{"num_attention_heads": 7, "head_dim": 64, "norm": "rmsnorm", "init_std_down": 0.0028, "weight_decay": 0.16, "warmup_steps": 228, "batch_tokens": 65536, "dataset": "wikipedia_en"}
MLP neurons of a small language model. Each row is named by its layer, matrix (gate and up: input weights) and neuron, and shows model dimensions 149-297. Each number is 128 + 24 x the weight over its row's rms, rounded and kept within 0 to 255. Numbers have three digits each. A neuron's up and down rows have the sign that makes its largest values positive.
A block is one neuron, or neurons of one layer that tend to fire together. After each block is what it responds to, as a language model described it from the Wikipedia text at the highest values.

L3.gate196:118101174139133121138111109118156117137137155147121144093158128151080132128091156106125120100089117152118118163168139126114112158138172151155116092103128154133138125135146129128129116079136151135151171148172126129172128104158166071128102129095150152117101143135113182133155132182147125114111153143112106122157133152142148120152137139124113106135136138174143141080136137111149101124140116133138144121164136092089124109115131150093091106131117128115
L3.up196:158094118112076160140165149083101132160119126094143136108108121106143122139119151130147098114084156146172145073109133107171111128108060119114111160122112092116060108097113104122127097154151144124110108147141118095144156106155158158153119108121158132169148130151125145134099140170148154131141153106144108170150111111131177120098118140145157173129173112137122107112099104150166123144158149152090129153152176090122121127115150130150119084073118121122
L3.gate355:084124079118136108160163122148171114088130159091119172105140110174159150084131122116091113116160094116145111129132111123144086106111137114208160152156148124093138133129108105131133109151098131127185108148122119123158090162104113108141128134119089114080097155155102118157143114158146129135105124124169110139127084145068099112126113153130120129110134076107096137145103130126107120097115103156113144153170126149130157132160116151059105139164114125128
L3.up355:157137131149135131139115126167105130124122092116143089180105121072140121135093144090144116087115148135100143111166137152071132164141127125152087162127095131098100171136131131098113118075125120118140112084143120116112105128117157161180110159091096169141129118126138133098183103154174180128150179131142144134116094160124143126133110148091098104124093126160144135133154093142130136097113178151140121168152113153104148149123103125134075153137156129125
L3.gate865:150152083101120107157113129105146106135148162163088144112143132109096137157138166137098143065083130160153112141153126187097098131142147104107123120104147129123085132109133107145162140121144163122135152094078116109118106101113082118139118124132150107133142112110138131157118108152182134145076084156127149115089096127153091116141107130127164168153196114104115117118089136124123156154115147122108125124129151120074102145126148091112107155115085141153
L3.up865:146150147095149100161131110097125116153105154109154172111118140100136126146123130138126149124133165131123114153150128116144143134137140135112147171146114151128191143169118134136122123102120118152120179116164149101109123151120130122209159149139158121174131105150089126137152129121091134104122139132092106118140126117106150137117114143173093108151122078119148107120100125093177075160136165137122125141126122126176092112125173140084154142125122111133
L3.gate1580:145161130126115116120125106133132156135130149154129085127135108139129187092096100112147111120120166110073133140129125169122138121095079109122083144147159124079111115133110121120106161148176169142130163132140135137122082168089147159090130139112106089105109125159146144116174069111132104116126120107140099151087146138098132141155134115122130149153130077115121138114172111119107112166139135125102114126125138119138108146126161162118112112140100108115
L3.up1580:120134127084107163138155108107117112151137152080126139083091146145136158132171120109137086107130146160090147136187122157123099156122097123142101164123172092100159104132116155125114062127155136130067125113160149173171068117114167122148151102166159107154126112132116137142149107132154159092125144113117132137104100168160095171158105146153101148158110115156168107135098114106125080132098126086136167104137147107104135132118102106139101114131181138155
Year-range second year. The first digit of the year after a dash in ranges like 1986–1987, 1877–1957 or 2015–2016, often in tables; also weakly on word-ending pieces such as learn-ed, det-ach, grew up.

L2.gate900:094139092126149125129125164117140155166138134122130122098146156133134133144173164121149172113107107092169082141152118096176128101115076111117158127126140106133163144131105137129136166119127093094127141134149069115137127092136111094149148146141146111136111144191135134157160094160100128175125123097149167163125101144115132115139126126124163113121094143148155119122134127108124128130138142117145165101183165124123114163090119140118130153106141115160
L2.up900:123118118153097168106101116146159146129076110187086121085139108122155111121137132138133140128091150096141167164135109125115122153176126135101133123116094134173132113135120138126091112116137115149104092117098163139138092120116145148161146153134113137147123099132124149106155158124129145115117075092150121146107086103089151091116128152166129122159158155096125063124137164184124103145155123116167186142135148146107131133116089127151143149169110114137
Table cell separators. Pipe and semicolon delimiters between cells in flattened tables and stat lists, usually after a number, e.g. sports standings, squads, track listings.

L2.gate1383:131104172144141130153147174141147162148109134100145094088100145142135127129101161113117131147145143101135103132126169130147147128183080130121110149154071153130103132134084143102102127123144125095161146097115110097107106121126096076121131155130095117153137102139090149125109126148123107139089112094114142151110101115149137128127122136161147162166079129114073113122148163114129147101122084132089121110129178116137120156138093082095149176153123128095
L2.up1383:134098132173118138154139073129109138113124114114123106156137153163174119121089157125115126144116106129172124136120178122164106136135100107166124120147083119152113113166079165101143132116154137113160146139134153104095149143162095135081151141152146157142064106115084097133088081144082089154110106097121146149149156109117117173146129084123123134095137127123085146150144160138111095085117082112114141162132155127103132162109122129113155136117115108119
Mid-word fragments and year digits. Middle word-pieces, strongest on emor in commemorate or memorable, plus year digits like the 1 in 2013 or 1886, and verbs after to.

L3.gate107:180109113182113112102132116093158149118123141058170107092106131128131131112122159109136133087100145110112152149137156126113140131114162115110111115159122170136136138128132085159136149128103146100129116127126123151117112130102143121106147165106126118139143084129107116162145099121159142117126125140172143148168116134171087127137178139087098149128093139162133155144134143136140127142145153121131116146127148126135111119102122133143083147140071134106
L3.up107:151125137118086159130136129104099118113113100149129174171141176121127097173164139113114145156095156137134121131107124110141113127165112115115121113182158143085154147102098088117140116121126132155140090161171136123134145132153118150163133117130134146107114146132087107141132123157133081145131114096082121178075140188118123107098152153166135132119106087155160124149148147108094138102137110121093108118115158127161111155169117100133134097133086083175
L3.gate343:164152142091130103134123135127119164121120103156153142143143134108130175145155149171157125101108133136143131176169165160132138124116080135120110129135096154109105128142097132102160130099132118108146141105141156148128182147122084156111136119118108087148124200150150158147108156110134104125189151092120148125131119117148149165091140136075093108124119115116131127135112133131144163111163120142109080151126163159125120135152111125153126133147111130158
L3.up343:096109112133119105151131151128130153143167172116142147181171090120077139122121100106100125120092119104186085112127101143112128103122157150131148151155119133134138148127177141136147151116149115160087120123147130101094138120122143121147135127122145144097121136130117135079157116138110143162155104175099119105155116069093157073126121099162169144109114134125068147100132114076107128092141145158119158131116132158109160149148121117134140097143148141095
L3.gate1389:112177156136099133103080133159099147144182109157132128124136122095150112137141146124125144142113135157100151120115132099105127132090089123132103124102121124121113086094117112120091170123114135125118157141107131136122124127143136152121081131096123137146128130144161128119165139105119125178122144116163155108134113192144155102104162166138088190106161120163132095107150131146114124112106125139137119164090138141138087143165088130145146099115121144139
L3.up1389:159144144148105164110117121106166178122142144151125140135125115137100127116141142156138176107126135142138110131108158172106101099070092127100145142161081149108163156135101097110177137098133113085138131133095155143114120119111103151083154137131141128140121098113176094139116120140145116097151154124146119134110118120135090077137110167112089150140135157153119158112136063160122127155161131114145126123111134105147129164152150087122103096148084144169
L3.gate1747:186151170092153128079079126142103135162117122176162125091091112085126084104097125140148128099100158124110132139115137088118135104136126122156161138163146123132125189146158121094129129113151164115160138126165113154104121082093128131183125154128121149134131161152118145172094121094158163100181070132113131152171120146178086125099097127135073119139137094167108127135107076116135136155146129162157111152083130128124120124146137139142138106154138139106
L3.up1747:138144102201094112142160099121155144125137092174150150133124140117177105098113121131135145089113106149124120107156104086150109096114140124093145117137129122106143098131116088175167139140140131091141110146145126140129129163139108149157121149113119106138147107137122139116109137150122129146161107137158112089127138138135156103150155117092145141112078124123122149152105150121114145136159135111119100126137114140087089125149134116153138100112122138171
Mid-word fragment tokens. Short single-letter or letter-pair pieces in the middle of words split into fragments (A-n-ne, E-n-cyclopedia, U-k-rainian, Sp-y), plus blank spaces and pipes in tables before numbers.

L6.gate302:138145171113125123097139140100102126142147178163089133097078119151118170087137133080122086096125111117148118140131123132145124117118155084131142149104118111127115132144161089169099111145172103130165144082139160130093147090101097135068119129131104129121133102157156137142116155145141144134076131123159105147101127092094098102139171122150090139122130100162099135150116099152086100171149123138139094137109155112122125102108194127107097110107138116174
L6.up302:132165097133167146131102128092135142138130128096157079146091118081154118133129118121115115137123121149159128081125131161117109132121118103114094161109163120106132120120138138141104150127158172101138143141108107098129182131144105116111156169120088126125156170167097131104127113125139182137142121155161108112115120145128115111106122123129155152144142142106111130120141155133122110123123118136148160104110135093137146105121146112180082124088056122162
L6.gate306:134139107149155079094153087085118123178144116121111130104088105169097136134122125086137133091113100123127139112136159086069086158068106124148107126132131167159150154177108117087143116162148108132146111109109167139084123108121112104122137132107172143090145147116150134145130092167102104150145128114089141146139094095128108141118111159105108157097114069131145157137154096120127129164113115110134153113144096156123109153126112142132110139136156105130
L6.up306:133133108104184140124153152097140135127174161124164126144096095113126113106117133140137119091144107082104140100189143095116137162091105128114099133129162122133119149168150170130157111107150071129138105156156148146112143130137103114147123107138149132105169128141129132120109145120153158182107118141103113084091124144137123135087098078088110129105090081102116158116129168119121129107145117139150192118130120109081148151141134092187173125115127121139
L6.gate432:120129145123142100133135129112108120171108113146165111129124116132136149121088142113151173147126133147139109085136117112123174131152153117112082130133091123105153145116090122139123127104145186101152119158107175139114134106157070151133151136142105120101132180077138126123082139136173135155116135116118125098114126094097128122166099133126150153132134123145135118105125138086129129143120073140122168104162135112132146143173122098142113132162075112110
L6.up432:180136119128148084161140124095118169151154128095164089127102132106134104128156168144096134150136145147112126135129125113134143126158137152171126125150114174103162146146119131158139107160122161107131140135117165130165127126114089098156148131133103167109151127134104143095113160103137128103109061092145103111148075125123120090174133131109126077081155145117138153098135152176091108147124095111149163122138171088115085147103168124127094124144109091058
L6.gate488:119110142099139117109173139119122097138103149177156138171139147113109134111131146146119143161138106105146122131187112119152111142125137082110113155105101103130163124103135135147106120140177101115124118155108100152111118101162112121112119085144170162157074131166107161121124098136123130115103121130143106121142109128146173115112120111104146152159118104115106109153106160172126110156113122141159180109117159098144121165110131168165137096115106117148
L6.up488:176179151127077141152138098143124126146168129148154120144107146099079128107117148090119123138138120110132182176126049112127150152122123139170115107098168109097086118154075094132164133131120155120146115172112130099093159126155163074093088140149115138083139122126153114151111095155184094153150136127173116128118141095112130127108115120142132097117102075146157117132112128109108067125160109129133112135142106149078117097141168167115120109144105120148
L6.gate545:155150140124123149158125136107181150113113111140119100129105146118130147101131144150126142161130130127126093099119141181120106104099133093102123113134147118121128145167121180101069137122120118145085143167154139098126138134145115099191108104131135084123108142103104188118172066162105111124165132156125140154139111144136081109125112139120104144166138093154145186133171146123120098157153115139120099177098141078129131156144108119148095121134179138109
L6.up545:159105167141114089134140104174144182164175139113167085134128124135124133139154127098121070132120117131150137171156107134100137171150128099138145138121123132102075129151099094149159164170123113133161097146110115206142143153118114124124130127116135146139115111098109141108130091143157099127104139119129102132114127128166116116113136136095159092132083110061096158133127145148122106081149144145130116125106135103155126167127135168109125110101124138089
L6.gate579:139136137109122141137143164124082161147110109100123127129083115117155132102140161166155144133163134137150132153145151112171129147109113132164179090127138105127116140108101094200131141188141125158149149151114185148087116123160122120140134114170157115137113130105102140104117100166146145117106098104171171132127105169103135088132150094123132119164098141169134108099111112115114115173145126118151131141108146154096116151134107137163116117126101125114
L6.up579:110119130132156140135148078085095130143160114089108099150150164152123153136147113113133149120105102116125108141105152133155086114122104086171157152118096153120120125166143156109090136114114144100136113111148131082124155164119136107111167126121070116121160130118174135109125115121124116101135135123152102145144173157123127127117123155150095092075152122099143123160167130150148168101145103147098090136116101118135096137144117159116131168155139164126
L6.gate807:173155093139132148144157147105130151142148117128121145104131133211118126104105136136125102110115141164165149108183146117133122120081130156104101104144113147168139144161112127122136174114172138103092112147113145109141151115169053123105123090160156151155140116140151140125125171136105134128130140108138104109124132131113167123102076111153157139115123118125107135100122153135072135143096125157153123083102130103119115186099115100123095145094150131095
L6.up807:140129129150102132117153113133114133147147172122152142106173176121140120107103168138101133078115133154124126117140094074125120115121098142123141156102124128130176120112128149115129118109168169163129126077090102114119128119172132143129082099141115157163146138126123122119107111105098169092111102116112134124099112158132136110120162140127146186119150113141086083141110135148100163160114083129129171136117128133145137146156133117145155192132122113144
L6.gate842:149152128137199082101089058140138120128106153154111146118109115137181163150134124099142111099127158123177160166157099158133110104098135122123132095095148114127119105114150129140105136135147138092141150139096139140136154109118135094120187154120115109116137136099119165134113127108111103093159096096165069147148133118191086080154103133128089121133151156093133168112107103119112153134155138135140078109146105132141163128118138154114117122121131102107
L6.up842:108119093116113148138107117130095150149117154110153116137179091087152161129158112152143104120132177108154093129149101127094141133139135153099129143079133140072085095179122135148128120108096103147127112131110124110182112127122136151122153125121080114155127121124167142138138147088146099077136147104156126157136137111135135132154138118174096139121099100101112105128128163115170131118097125124119133144124134149145115130131146143112115103152137158145
L6.gate967:120132143115152178154145138138145136165121165109105145140135152120138159147169145147108145100123107108138101155113157115141120133160156118129128125116093142140138160107147160103146172097160141129081144129119196142143158136094093138124114112153139142099128102115200157143127092107152118123148164067134095065150135101142149107147175143139117165164112134153088085124138106181137153106144132143133159133115106123151109148111133111107133115143154145130
L6.up967:162080159153146098139146138100111131098152132086106145155175092154140152094140147111116119114079087157145135097117090100118157114131107142145108144124117155129118120114150122171157135116136156093129137092120164131166140108103150122157121137109101173140119118160125156132127101099136123120154109148139115089142111135107129104126158141136115143115146118142141077111127132164117135116154093110148111171129143146113156093052155097111131122114106139130
L6.gate1101:147142109133136149152117159140147146179127106174144154094116130107133146158162144129073126133129118136135080098090145115141128130125147138132131155130133117151109101092121139083098147115095138126154158189107105121151142144113089110148143093120119131133073158144114126097168120114108138081132126134151120142155127096146119151156145123184110119105145111153114111170131103114113148137094155137161107148112106082143111130070158162128094130077126117089
L6.up1101:145079122112095100148154154146129133079117158135137158129130100146134153077133169123096122128098089173115102135170135155073173144133132151121164127123124107121158141153088120136148129098127099084119088095120152147142162147096146116149133143174122162139140158103137115193177136156143130116090110143092089134100192187105134109137158127156116094117108106119156095086164117153103114124121148124126150127123162121104097129157126096118133148156171141098
L6.gate1265:092109160138164108175119154120090134182109137113118125141159102135161118142107174135129129150148123104143140163123142133144110110137122095093123107113167138115140108188096102109107127104116099112111105152118119175163129107150122122123135089127151120111136118081143137151145148130136145150151136124135119135101155089140115088131148118132103098119071124118091117101141096113102120128106142115184114119150093115136139135130137117138101148157148156159
L6.up1265:100093133130159136158117130127114105116123150152122147140175123117086128100144130089084141136154112166124129138164117089146113111133150112126114159147157123117146153108113083105142121102160122140117122114137165151142129134139131129103138090132184140179170124115135116157146112147140157150150152163101102126134159121107092104099148117141114178114085113117122173132126138118131085130147154148179115119105153111149140099158123148162114115124139164199
L6.gate1401:093093153184140115127129121136146106161095141109163149153104090143069114115136162113126135151109107100103155120179143136109139135152139096074118119153129138108107145133111160113106138116125140091111128145138145112131148129162112134169109129105137135088157106144144125093100071127133131138133134078125119140140072137097095167140122161155120152121102135126134143120154092107115135086133107137117149109103110104159160073112116115136123155136100157124
L6.up1401:174130109112139148136123079127143194112134136170129113128111148121085116104130125175156090136129089118139159119108108138172145116105122149136163101149167137121142082155126134177112124141154153141113126112159152110140100106090139122094106141140148141168150120136189162149098167120120156047132106149129115143096129153140145153123142132150126163124139120150130181136079168155152109134109126142128098101128133118127112088133149123128160138128173095125
L6.gate1623:164135123127159085146132134104133108120129111145138108103139167167110123118134124144081117132142124164122159158111147156149137145134151094103122114120151148136125080167124145113145168099187149116150111154103147116100146148135119090135141084127096135113146130136110142137147119109116161118157110153165087114148170130119164167114137123159117130105157104112125105131099104160103134155124078138092124117139126141121112140069135204118155092132144149160
L6.up1623:145154091091092145120191129103140151136151119126130144142130173122148150158148105130125119157134146146119104157095088139111142148091139139176140106126128160129144174145159140073148127155142152097139121105127151094118097142132146169104146090146130167133166126139117145121154124132100089113138145119172147163109118161141126134091123122119083120153102165122079162135126150157162162149144143137120051102091117162178150174161134106114079144121142136109
L6.gate1627:142125118122159116169159129137126170102127129114131132129105095119130135097159141132133070163142153165124067116173135149127152134137155093140115128160149110115131127136175090103130096107148163143143156106176137116127115145133152112129095136124134153164125110117142108096135122134182152065147086136133154162102133102120119138098122101160098112092132113116080134138151134117115115133097146155164159131105103139145105168091140159197100109143072159117
L6.up1627:165127166136138110173100097108144142138145121090075131117131160149110180137101167183143159108074132094127159103111113136110176144137097118163142128158143146084097124147176132124161110074126148130083123139090148106157135172133119122131137169143131153125091073150138177138106150122126119152131205110108134126137123133110160106124125179089151113130097106137109120123145110096097126157151120091114155177130140127108145173147156176146112131133106112139
L6.gate1655:153137159100118125152129118107128106111129142150146097120081123106133169164128155156095121139160145109126128098113149150153106108123068094154114106129160119065170111144129130126118174107131125158133124142095128111155129109151111111129115123110133175139119131103128094143161157141114116095151118106151104144143133113076090135092127125106122077146113121143121135147082116117120132142153151147119108128131138143107132166117129124130116086117154140060
L6.up1655:091149118108107132125167115156135167134111084149143112148102147111130129125111150165109133134103164123119129141132111100138127106157164160152141109148111145142129155126083120121152119135141155122118104142093117152119138161124121152082113127142121116125147082160138136146127105123179116136131160120140100150134117135124111133153111097144160140108135100104106136170154105136104097113129096112136168106123124098142139134119121130183097100150135103177
L6.gate1657:141133083093149118103125104089108150140112153109131114137104140117135091094142097136131143133148113151141163134162159103189100088129096128083141102113114130161153121105113136116094161126123160144085146121138191107112116102119137132113105121079113118179140135146112163090122132102131129150122156078107088181179159126167117095125115114174138131152154126127113142060109126153148111175159122151137126136105071151148137143126099104116083142127132113138
L6.up1657:149135117103101131139160117159122076112185079172146174097157132154178116146139115164114102113113130122119174113068104153119145136143110095140094099151140114123111119099110119131129117113142158116140140139120135133129127117119137099109138107131146123107099088141097080121142133128117074109120171127122123114104104137124135120138146111134122173129130151103118140113127088158109154117125149154119127111121143111156105111130162128102122120137124141142
Year first digit. The first digit of a year, most often the second year of a range after an en dash (1782–1839, 2007–08), or years after "in", "since" or a date.

L6.gate124:098130165130126108113119141145144166129104108101106105097089100113132101145124140126110145132110106137138176121113142094143139111118121154184143128125114138108138115089131083136122108105132113124112143129130112128118116141098163108124116144132169137118130180136149138137140147106111099135162095134164117130157146136132158116127147104116121118149135113122188084108138090081127144153106129118118134143172081130137141123136136107134102169100141143135
L6.up124:141089127113109130129154132147099129175107088136173121126166108107163119149149102120092128135197131133164105142144111145080156173094116132157099157143070136112082139150104105105128093143131116089144126106099151144137123121163121172166146117110084164160166148111088114111126102094097108141103144104130120165101149127125175125109141165118113151142088120121148112141142149111135107121130163139110129097144127091115127177136083128115146143104137050148
L6.gate395:115152124163151135154097128132109127163086143096141104137145164151144148128116130148174124173106130109093113179109167110109076114102125146145162151125102121127162131101113161102131162108154148103166162135151102108106116112134132121143155130096092110126130162138094168066111155117145149121114152115136132120102124125114120089133098162138124125117153126156148114106160124137127135145112141133171173151154101149145085146105106102131159124102142156146
L6.up395:120103138149125123085108134115120153150128169104132146153111170093072123170096109183088166164130151113152152114165104077153120108136143158093121143099123168133139108140123166130110170126083130162102156075140143137132156093146097129130056149132145118140155141091181126114078119090103126133113117104153148131145156121137145102132139113088151114120127138126155108141153110102154105091136139150125128138133098154143155130132111128056114133101168131101
L6.gate414:088143134127139172122119104183148115161141123127151160142123136145103152126126165130110116109101088135145101140124126105137141121085094147140163138103090113150133124134149105147094151122173108110134129174132108108141153098155106162148154106142161155176089180120139150133119137140127135086160131171092127111124167126126143122124113131165084175152090129114162130152159156106121148132161117154118114095113113151158168134113148132162168159101150112125
L6.up414:167131140101113175111143148131174173126082148171151124132118109102130118100100105149144137133137128122143157151140170116152142126128139113125114123121119161082122148087112086149114135159133153126143157155112151152065113103138165108114125115115153146120161140092116111088078098091096097163083147114158138138124131147113127157146116162080166189136152096117160131081133091102107137134118160122102162164126101089125128135088091131136098103069118151111
L6.gate734:111124140145151100100073137151135102152132131122128142095121115107131139120132114160140097145129075171148132150123130111152127098154151100132097125093166138126129153143143114115145098122113097116101160156129205087154119113152170136148119142102186131131130108155118162098148128111099129148129142132131092093167155088116110131064095101140113136119100111117099120103153129131121086144126110108178118114162151068126133106088115137135159112125162120146
L6.up734:137123142123127154152161110160114097168126119178126132165163099141139150159145155149140157139108116148168130145161129118112097106165110096107078160182156108115158138164126098093150148163148071117106122141134127084098100154155102155114101081162123147116097144115160092123088141137109088138154134122150100131097163149107148127168114134125169119107138165132160137142132121081099127125105145190135121097133110132118162126151120116116132135112127153157
L6.gate800:102179149114159141102168154158153114149169160159169095139118130116154116118119088148142148096131174117100167100107108108131158148147072123151167134114142122119077139140107120162179119095154163122110180099119157135148138102140164138116150141131127155155136147149108097109118153111100145155097134153086118107109119165089120133126107115143103135114113127088186116112078116120138098111163116128119170141119165158120114158107101133075122156140154148141
L6.up800:132178157096110143138103127170121150151107120166138170134160145110135175141133111152093095110122165154167156130117114076120132106099133122115087154116133159136149150132154137124081141104123114151138124094137119135101101151126146149126123100119139124115140130150138138108127147130145099130143140167127131127126171134109146116124145114156138179124141150142124130155114151106102094156145102160157137110089094095138140114127109164185120127120106142144
L6.gate810:139112163142160114100137075110135116147110108134160155127105133141141140096127139137153114157120166157136158169160146072118130137113143148140155096095131149121146129116128129102134135149140109155117146100154103130107118120111089118172118096134109124150155158098087118147110167146128143173112084139096127095142090139136134107068109139111147125136121131108149118120071116109180109113137129108107158141133126143143114131125133145109085173104142146105
L6.up810:130147076082115127123108169141131120118102116096108121151149138149139098158150119141113126143124102069134141156133141099115121154098134116089134130133100134192149157163126149143122112083135138103147143176115104098150121113109084094118076169085134144134114170115137100147109177144149119095137140093103120135109119177111169142133114102085124111177150112094153097158148180155153145130170147167134119138121145122123167149158113140158157119117114135174
L6.gate811:128092097134132115114146131100139113120114146146139134096132118141097151113121137096122129129125127125124129089150164118110116149080070122153154063104141130105138111115147103164143130106091164109091134174136139135102119129091120173133147121145118152112116150138141112169152162133077123164131109104127138131159126128097156084110087125111097125094137118119096103153148114089165113122124124134166140130124140134119141143106108080069114126102132130149
L6.up811:187129118103150107138126165152124084137118093077123108162128081131130148128144128161095120132146109150110160126134102089166142135103149117107154124146127153098148100123155099092093113103157068096139127144152123093110083125127145106138120108117127136101115152108122115092092158139107141154084153134165131117103140120158139130181105146127112111120124088134161198135112133151112139105133127131147131120149125089149116113087107207156166145128166097128
L6.gate872:171126160106108107120143105115157135114130116157137133138134103123090116159142170145144123153124122154080103095127192143126121117126132093155159142115145153141110144157145099114127129136149104120138145162156159161108125137127119154085095116155143137154135149095135151114092151129098141136138112108141130112113126157106119102127104130132112120171108103140117126165165106119086113156138113149135112127095102139130136124120119157169142133106098153135
L6.up872:102089101137141140154139162142136117132118125159109120114118085096141151109147164138086095129102125106112138092144166154124134102111125116098138130164121122127135132109142111117168121113110067119155114168117185088143138104118114135126152082178137147143121116125127165125155095099089129111141119126133126117095111114103150151148107104156156128125143123083108148119117118119155147110129181094107112129149131151126117123084121153152139144108141120086
L6.gate1187:139100124080110134151128148160145139112132120175110131080152099116115149152086155137112122147113137118106117142108122172138125167126143142116110092139143157131119162158126123139065122126157131118133150195119122157108130105083140105067067122149110163114139144136160114126088151109127122170137129117106143117124103155121109136119075094162151111161126091174083150098134130158134155147119146135134155117093121128137133100178094107156124149112070140137
L6.up1187:095110102156064145125142168140131154117120152114125170123131085104110119102129123143124130145109108113127070108115135108094154121091150123164121105094179162153117154145146127104127120124103145123087131128169121149121110099142102144087115097097165171172102160083104176117129155130126158125084155151123162120129087176120129122106103123149108140152078127122115087154101117136132136160119151133106153135105139121148165068117122125099151159150141163090
L6.gate1263:107118125134142162136096142113152155125089108100164126134138094140119131081108132133092174134155140106140128121151124145123136110131126157154138100105135097134156133145150160123179138106113132119114104163108100137139137137173090087164158154163141138125163148148110118102088141176126171137094118157146098120132142153156128098143136143158092107123127140152167094117113145094147120131096145143144160132119141124081142097166100125127120109146068103171
L6.up1263:120092113138136116116115162145113164154153144103126158129141144131151159113109106181181086163138133107085118132123154117122126172109087134144094170138127165126138166090160131120103120115119153159082076161110136126147119152109132140115139123123117150158100125113127115072128148113100098119100121123139143099149100130131196109127131110120157104117081124125097142132111104154110103141134150102142161141106136155148109143125150140128131145124113153106
L6.gate1267:117095132153133153115134133128133099106096112126119124144133137141142137096115121114104157126111124149101140147129113097096159107114150124132144126119068130130160112108122094150089113144132168159136160162084112111103137146129152152133124128138183118105138163095108104096083134097146147129111128157156120132145127150139166052158135093114096120114121119133125097123162148090154131137148181148112132145127059156129147109107155125119141116108125099135
L6.up1267:111087120163101117122142101165141146143136128098099136131106150093142095144114118139124133120185116126152161136164109124104135087129098171147122099145124132130114177100147181109107117132142109087172100185117112095132104152139159132099124150068096124161073167109115114135134142135107104122113100125131137102119130128137129143141155140087129092147144088127173098141116159115146134087127132152074134168092145116134116143120076112157126162109137111090
L6.gate1435:120125124121147164114118128139137154134132165124144156128103097107102099091160135132141112115114098138135140117107132094165156152115120113132131151112160146154139164130094113137104115125114141132125152137167115091102111118084099101165084140122191137126119152121119118141178178086131147156116163132131106130140090140150124097103107082112139142125085123138074129130095103096141167118171115161110119166069134136115117127096085178133118136101124153167
L6.up1435:115115101132116146157141121146081125126109088159133179136180160207148159103101132133093150118106120100104109102164169098141146173114126122150112136167102158142134140140103145118152120104114159147161092163088125132115149130136118101141152125151101165161094116167120111102111144088108139088093093147095129106149118151124129152176153148123145125119100100085148105124112143148150100140136171115117147095120106150118174101137173094149148155091087099116
L6.gate1570:150074111103161109140171143126126158193093161118126150170158144144138123128134129115088113138107149097110105119125096141158140145126152089138151119108130108134156121163113168108119139156171123134166103153142133114142126142136088156132147118113129140148153118123151141123077136112106136094108112080164115138135175164142150126095113142121148123156082111119120120143155104065126125188159164116125084120123155095118129122126137121141146144137121157118
L6.up1570:122100150156104156078093105161161110138135083119091107109118108095132121150155123164150151147122124104107120133168128126093110124116122106108122124130124119119110105096156142126152076125139132084123139160117155125102138095132122112116091149108158145142087147147125103129146156108145158085134149123171125103120124120124167160111128143101096081139128100119101111106151145124106128092142090158135160101134095118161115112104111145152162128110140157134
L6.gate1648:131084117148091172092145125124120124171153127114097136111116073126115138112161123125111122167154185117151101152116119114100144119104176079174145151137118142167117107107159122099134118141146126119112145138153162094121128114116167164107121106109154168089164140147137140118070151129125123171121125138108124084090134175129135130135114160149108163156109145130108138108125091134120122113148136136138133109124122118119132106114132102118141145112166090107
L6.up1648:125125139135113110114132146157138166105122137136139105135135078124135115109137115141147149111133114135107136133139104108109126124154112142110166109131101183154160139151143141152146142135132143113139136177189101122127118134151106133106098139111121160161110151095158133098106121159128127165087165154095142174120149101146131145197155154128128107151133161123108127146115166113161128138150119135115173127133116106114165101135173131114147169142101159140
L6.gate1728:138097134124154132127166086159119100101176144179120160105149120096174198146159107123116086163125142162139120114139156144107123143132128133170136102101129154171126137160151128113109156159123108179148164188106154147125103116118096159093123092144135165155111146079145136149110130125094180088105150127112108119116106149100131085140140061124160160152084117111119137116124116166145149153145130143148128117110159134141167122135159140151114158134085088159
L6.up1728:128144134136104129138121121127084136140106142144092131166136102105125120114103125123123096147080126093120118104124144145111152122134151126098136169104126132111125131114112107145087153091105141120158097110148139140122151115081097124082106122136136133120090142112109109106147133135111097147122155122139134107130134119109140166118126127112099119122152120127115108116100096141172117116153076129141142094086142128158124138086097154136128104121110131156
L6.gate1766:099145122122073141167094155141151113136102117144123144077124158153137151138118141133092123154137146124138116164144121106129156149082134167157153138116095142140144105131146117185139111135135160096137122128119123118071177118104123116128128135152128150079168128110176142110113108103134149129120138138132131132169141109149161102133101151151160149110107095146180125116089166095132110100166103147117175105111115151122109109125172124165115139116135126155
L6.up1766:110071075131098176111082123139128119140142146148132152135096122107106111091146176096189083135132108162154156107098142131103127154153120096141125117121133161180104175113136151141128123110112152159144161131161077127136126090136150094164092132109140141146121151115108146152117092162122101148105147145117144145138130174145116155113136085111087167149142153100126100128109144138120147097139141124175101112121102155134157083120108178156148160140132162096
Separator after a number. Delimiters or spaces right after a number, mostly table cell bars in sports stats and election tables, also slashes, commas, units (1670 |, 976/7, 1,500m).